Weights of a small GPT-style language model, trained from scratch on English Wikipedia.
Architecture: RMSNorm before each block, no biases in attention or MLP.
MLP neurons of a small language model. Each row is named by its layer, matrix (gate and up: input weights) and neuron, and shows model dimensions 0-95. Each number is 50 + 12 x the weight over its row's rms, rounded and kept within 0 to 99. A neuron's up and down rows have the sign that makes its largest values positive.
Before each neuron's rows, "fires after" lists the tokens most often just before its 100 highest values on Wikipedia text that the model never trained on. A number after a token or word is its count.

fires after: " in" 37, " 18" 5, " that" 4, " to" 4, "," 4, " In" 4
L4.gate106:24 60 63 66 66 36 52 48 72 52 52 42 60 62 65 42 35 59 55 41 61 42 49 46 43 50 49 40 52 39 47 49 52 21 60 44 66 48 60 54 43 66 59 33 58 47 78 29 36 57 60 31 37 57 23 64 61 53 71 33 27 61 54 30 51 47 48 52 47 40 62 50 58 43 50 41 41 55 61 60 56 63 60 56 58 45 51 63 46 57 53 64 31 37 26 42
L4.up106:54 53 49 51 53 33 23 52 54 34 67 46 48 50 47 52 62 56 41 50 29 45 60 49 53 52 73 39 49 34 37 43 48 50 65 58 36 53 49 46 52 38 36 73 68 40 69 69 68 45 40 51 50 48 51 40 65 47 23 39 33 48 38 51 54 51 56 53 31 51 42 22 66 38 83 72 66 62 60 46 64 52 73 64 45 44 74 63 56 71 43 55 69 57 46 61

fires after: " the" 55, " The" 8, "s" 5, "The" 4
L3.gate57:61 72 50 45 57 61 49 56 55 43 53 53 67 32 64 46 41 51 41 45 56 14 69 39 66 47 62 52 58 45 56 69 62 62 47 30 47 61 34 42 50 43 60 57 56 48 58 59 64 06 74 47 49 46 38 42 58 69 54 72 34 55 34 69 53 44 51 41 57 42 55 55 47 52 39 62 56 46 37 22 53 35 36 54 47 40 44 48 62 47 72 45 49 45 64 22
L3.up57:57 33 33 44 66 70 60 58 42 39 69 80 52 53 55 54 59 58 34 26 52 48 37 36 62 55 68 52 31 45 52 61 35 47 46 64 31 45 71 36 69 31 47 42 59 56 39 43 54 44 49 47 46 33 54 52 70 62 33 45 48 42 36 43 37 51 67 41 57 44 52 64 40 42 57 36 45 32 49 35 60 28 56 42 32 30 32 38 59 75 56 52 66 46 58 35

fires after: "=" 32, "-" 22, " =" 8, "Early" 5
L4.gate118:57 53 29 25 36 68 68 49 53 51 62 41 46 47 78 39 72 30 42 54 82 41 37 37 41 83 44 51 44 38 58 36 51 38 49 56 55 53 48 78 54 74 61 33 32 48 30 47 39 60 63 48 55 53 36 49 52 61 62 54 75 48 40 44 64 44 51 50 49 65 35 67 42 64 49 57 47 52 37 29 58 42 44 47 69 32 56 48 68 42 56 70 55 62 62 50
L4.up118:52 46 58 47 57 43 41 55 57 71 63 46 38 43 53 48 55 60 59 60 45 29 48 44 66 25 45 72 67 64 51 57 46 55 35 69 37 49 61 54 20 55 46 69 40 62 58 52 57 46 32 37 47 50 63 48 50 18 57 58 59 39 52 67 51 57 44 49 54 36 51 29 54 58 55 62 82 55 38 37 42 31 64 64 72 61 46 29 31 50 44 58 40 50 55 73

fires after: " In" 33, "In" 30, " March" 5, "," 4
L6.gate141:44 42 53 50 52 59 26 51 48 55 39 21 44 51 45 28 44 62 25 36 60 31 36 45 64 55 53 43 41 30 67 43 34 37 61 53 43 42 60 35 52 64 43 43 63 38 60 42 29 53 67 59 55 55 33 56 76 79 34 67 26 44 28 72 65 37 50 37 41 45 55 43 45 33 35 37 46 56 49 39 60 45 42 61 49 42 58 51 55 44 68 52 59 40 39 75
L6.up141:61 51 77 63 40 45 36 51 66 38 54 44 25 45 39 50 51 25 45 62 43 59 52 35 62 31 52 44 67 27 44 53 55 32 38 31 31 54 36 67 47 65 68 38 74 55 40 53 50 47 76 69 56 69 52 58 52 64 26 64 42 71 44 51 48 57 52 33 47 50 60 49 60 38 57 52 67 39 28 27 38 63 51 36 38 37 58 60 50 55 53 65 39 57 54 43

fires after: " a" 52, " the" 12, " an" 7
L4.gate407:39 61 34 49 28 61 58 39 63 57 57 49 47 39 67 39 65 62 22 65 64 64 45 49 54 26 49 63 41 60 47 56 63 45 30 33 43 67 46 66 60 44 41 55 42 47 50 62 18 44 45 67 54 53 61 46 58 28 44 58 44 59 55 62 34 63 49 52 67 59 71 32 34 51 33 38 35 53 43 36 32 61 77 32 57 56 68 40 52 68 50 60 74 35 56 40
L4.up407:45 49 35 30 39 49 57 59 56 31 38 58 61 49 28 44 55 40 45 46 53 63 42 34 53 58 51 46 37 38 52 57 32 36 49 45 55 71 48 34 59 49 18 38 36 70 36 49 51 60 27 69 65 73 59 56 61 28 31 30 62 66 66 38 53 53 51 75 46 43 66 48 62 48 44 34 59 33 34 46 46 32 73 46 54 52 39 28 58 66 22 48 68 59 51 42

fires after: "–" 68, "-" 4
L4.gate290:27 72 63 56 41 52 50 43 58 50 44 52 50 56 68 61 29 41 74 47 46 34 30 65 67 43 58 48 50 35 66 41 77 57 46 58 50 41 50 73 55 72 50 34 66 35 46 60 38 43 42 57 55 43 65 57 57 48 32 64 49 42 54 56 67 58 56 53 41 57 44 38 53 57 42 72 60 46 19 65 49 60 39 52 47 44 61 33 61 44 59 38 68 60 54 59
L4.up290:44 35 40 69 26 31 44 50 65 49 62 44 20 51 50 49 35 66 44 57 30 43 53 46 51 53 62 38 32 38 53 50 52 42 61 41 60 55 66 67 47 53 51 47 33 55 53 33 54 51 45 41 45 68 52 52 32 27 38 62 50 43 48 55 39 24 57 73 30 58 38 54 42 28 43 46 43 40 23 63 43 44 81 60 38 56 27 43 51 53 50 65 34 49 48 48

fires after: " as" 35, "," 22, " until" 4
L6.gate134:52 49 53 56 43 37 51 66 63 55 66 44 32 50 38 35 50 51 48 31 53 40 26 37 52 46 51 68 72 22 48 61 54 47 61 53 26 50 63 45 51 60 38 47 44 45 48 45 47 34 53 38 57 56 35 59 71 69 63 42 45 43 32 35 56 49 44 42 45 35 56 48 56 44 51 45 48 39 51 53 28 56 25 46 53 20 57 49 54 51 67 51 53 71 31 61
L6.up134:51 24 47 41 40 51 33 46 56 55 59 29 50 63 47 41 78 46 19 53 43 57 38 58 42 46 39 62 37 52 56 48 61 48 23 56 63 52 51 44 61 80 31 43 53 45 57 44 42 66 62 45 60 58 60 42 59 60 63 56 48 38 60 49 53 27 67 51 65 44 37 30 46 34 57 50 55 51 54 57 54 49 53 48 73 51 51 48 69 65 62 36 44 44 38 80

fires after: "|" 64, "–" 16, " Can" 7, " December" 4
L3.gate325:42 45 67 49 67 47 68 51 54 40 52 51 64 39 56 45 38 38 43 43 61 26 64 63 57 87 44 50 61 43 51 55 47 43 53 37 50 39 36 34 48 61 64 37 45 22 51 55 28 55 42 69 69 51 46 33 43 49 44 50 51 58 37 68 31 52 53 31 60 62 37 60 57 47 60 51 63 51 31 47 65 57 56 55 43 45 43 53 49 35 51 45 46 52 47 62
L3.up325:51 40 38 60 46 50 66 49 76 44 53 28 42 64 55 23 63 52 39 39 55 47 35 59 42 47 44 62 56 53 89 34 56 32 46 56 33 68 41 52 51 61 25 35 51 53 37 49 46 65 27 44 46 45 36 51 37 59 46 39 52 73 37 47 38 29 82 77 30 57 63 43 51 44 49 44 51 75 57 52 43 41 55 55 36 41 51 57 44 51 49 47 38 87 47 61

fires after: "-" 34, " \"" 12, " en" 6
L6.gate259:45 62 38 49 23 55 54 59 44 52 37 50 48 43 58 48 51 59 20 54 67 45 38 37 71 70 39 66 45 46 51 33 71 53 47 58 57 54 48 47 65 60 59 60 46 36 37 55 39 43 56 60 50 53 53 67 75 55 58 65 32 32 32 65 29 53 57 39 72 44 56 43 47 64 47 78 61 48 47 39 66 67 44 48 60 30 39 56 59 40 51 53 54 68 64 56
L6.up259:60 40 40 35 49 66 61 24 58 55 64 47 55 43 46 57 54 49 57 40 44 46 55 38 42 79 57 73 62 41 65 36 55 51 34 33 49 60 33 42 58 28 55 59 61 52 52 35 58 47 33 61 53 47 55 45 68 36 31 18 56 48 72 44 50 17 38 48 68 54 51 40 53 58 33 55 69 53 36 49 39 59 52 58 36 60 48 57 44 51 59 46 64 40 63 49

fires after: " In" 30, "In" 19, " October" 6, " in" 5, " September" 5
L3.gate349:47 41 56 51 59 65 56 66 71 60 56 21 56 42 60 37 79 36 43 66 39 54 62 51 60 54 55 71 43 42 60 50 35 43 65 46 47 79 46 45 71 46 27 28 54 45 50 31 40 40 54 52 54 62 32 16 53 60 43 62 45 66 46 51 56 43 57 58 53 43 54 55 42 29 44 37 63 45 31 57 44 51 59 53 53 57 70 39 58 43 63 51 57 49 52 52
L3.up349:66 53 72 63 47 44 53 68 29 56 49 50 76 32 67 50 46 51 44 59 40 24 66 46 46 34 37 40 75 25 64 63 65 37 28 47 54 33 55 43 56 57 52 48 52 47 57 42 63 36 43 51 42 56 56 48 71 37 57 34 35 37 40 51 57 69 72 51 59 38 45 45 70 40 62 58 74 41 48 54 62 36 46 53 39 32 38 56 40 60 45 34 39 59 33 44

fires after: " |" 33, " 0" 23, " 3" 10, " 1" 8, " 2" 8
L4.gate173:29 43 38 63 43 49 32 42 33 57 43 44 54 48 53 39 48 44 43 51 87 46 52 67 41 53 61 56 56 64 42 40 63 37 61 58 46 44 48 32 42 41 59 70 66 25 74 61 43 59 38 56 45 66 46 36 46 38 39 58 60 50 56 45 34 55 26 66 61 47 39 45 50 30 41 58 39 72 48 55 39 43 65 59 57 52 52 45 69 57 78 65 53 54 42 50
L4.up173:54 49 53 42 58 32 39 26 34 51 33 55 39 64 39 44 55 29 49 46 36 53 40 75 36 52 60 54 57 40 68 42 53 53 60 88 48 35 56 45 51 38 17 50 54 49 61 56 37 31 37 51 51 57 67 45 46 61 36 59 50 73 48 28 21 50 22 58 41 41 34 41 53 65 54 41 36 55 49 61 73 58 65 51 56 42 53 34 65 64 35 67 63 77 32 35

fires after: "=" 19, "  " 13, " 1" 6, " 0" 6, " Cer" 4, " election" 4
L4.gate191:46 53 52 68 53 52 37 51 50 54 43 46 47 59 56 25 53 57 45 59 56 62 45 50 59 31 63 68 35 50 52 28 54 48 72 39 69 50 31 40 57 71 44 60 47 71 47 28 44 51 82 52 44 66 47 39 56 26 51 48 57 63 59 38 60 52 51 56 50 39 52 45 52 69 61 48 57 60 56 65 48 72 25 77 53 50 34 47 58 51 57 59 45 67 55 57
L4.up191:46 42 40 41 53 46 59 50 35 61 40 41 37 44 35 41 51 33 48 64 47 33 47 67 50 32 56 29 61 43 51 54 60 75 69 41 52 57 48 59 64 51 31 76 41 61 54 62 67 59 52 41 27 45 62 50 64 65 66 38 57 57 48 56 42 81 49 52 38 37 39 69 46 63 39 43 61 47 63 35 62 63 70 59 60 15 27 40 47 48 46 71 54 52 70 32

fires after: " the" 49, ":" 12, "-" 6
L3.gate266:72 49 57 63 37 35 58 38 65 55 52 47 56 45 65 62 44 36 54 53 68 54 29 33 64 54 72 41 56 50 28 52 39 29 44 30 46 51 68 77 54 72 51 35 71 71 57 66 44 54 64 61 61 44 44 54 59 41 55 62 43 70 53 46 54 55 33 73 61 32 52 25 35 45 33 51 36 47 60 36 58 45 42 39 61 34 68 38 46 75 43 43 57 47 11 39
L3.up266:49 58 52 45 35 38 52 50 46 42 18 52 52 68 49 36 29 41 58 57 41 51 57 58 35 48 56 48 26 21 56 45 44 35 34 61 60 51 67 42 48 49 33 66 62 53 27 60 69 69 63 24 62 68 31 52 63 60 37 56 62 47 46 52 49 55 22 44 29 52 40 50 66 35 45 56 42 29 45 61 45 63 74 63 46 51 31 51 38 66 40 62 39 43 30 46

fires after: "\n\n" 51, "-" 22, " Production" 5
L6.gate155:32 61 39 48 54 54 29 49 36 49 62 41 57 55 67 34 46 35 59 74 45 45 42 46 84 58 49 36 37 62 42 42 56 51 64 33 33 43 56 51 50 61 63 45 63 41 34 59 45 72 55 57 46 55 62 61 35 50 52 59 52 42 59 66 74 66 63 29 46 43 39 18 58 46 51 70 61 54 61 45 39 53 22 66 54 64 54 61 45 51 42 64 53 53 45 62
L6.up155:48 52 53 38 41 62 57 55 63 52 56 21 64 65 54 56 45 52 59 43 52 56 59 39 64 51 49 33 43 56 68 38 62 52 54 36 37 46 61 61 50 61 69 56 50 68 53 48 69 62 52 34 40 61 44 56 56 62 65 32 37 64 67 82 54 33 51 59 41 25 56 59 48 50 16 55 55 55 29 58 65 33 40 61 62 25 46 58 51 59 50 65 66 43 46 47

fires after: " the" 32, "," 27, " a" 14, "The" 5, " The" 4
L4.gate48:52 60 43 41 30 46 33 55 52 47 30 37 43 62 54 49 56 78 45 38 52 55 49 55 41 48 67 39 40 65 42 67 50 40 44 33 42 64 38 46 38 54 29 44 65 40 42 56 27 47 45 47 57 45 23 27 77 52 37 61 62 41 44 52 49 51 45 44 65 69 57 31 57 53 29 67 49 37 31 29 36 45 56 45 69 33 44 58 68 63 66 45 59 66 49 53
L4.up48:63 60 42 45 32 65 49 35 57 50 55 49 58 41 49 39 50 48 55 37 59 44 42 51 66 48 42 57 77 63 33 39 44 30 29 06 55 49 37 32 62 40 51 44 66 43 51 56 27 63 47 42 58 54 62 47 53 47 50 50 66 84 26 43 55 50 50 62 47 41 56 40 52 23 68 51 69 50 55 36 47 32 63 43 21 46 57 57 33 57 64 33 41 39 42 46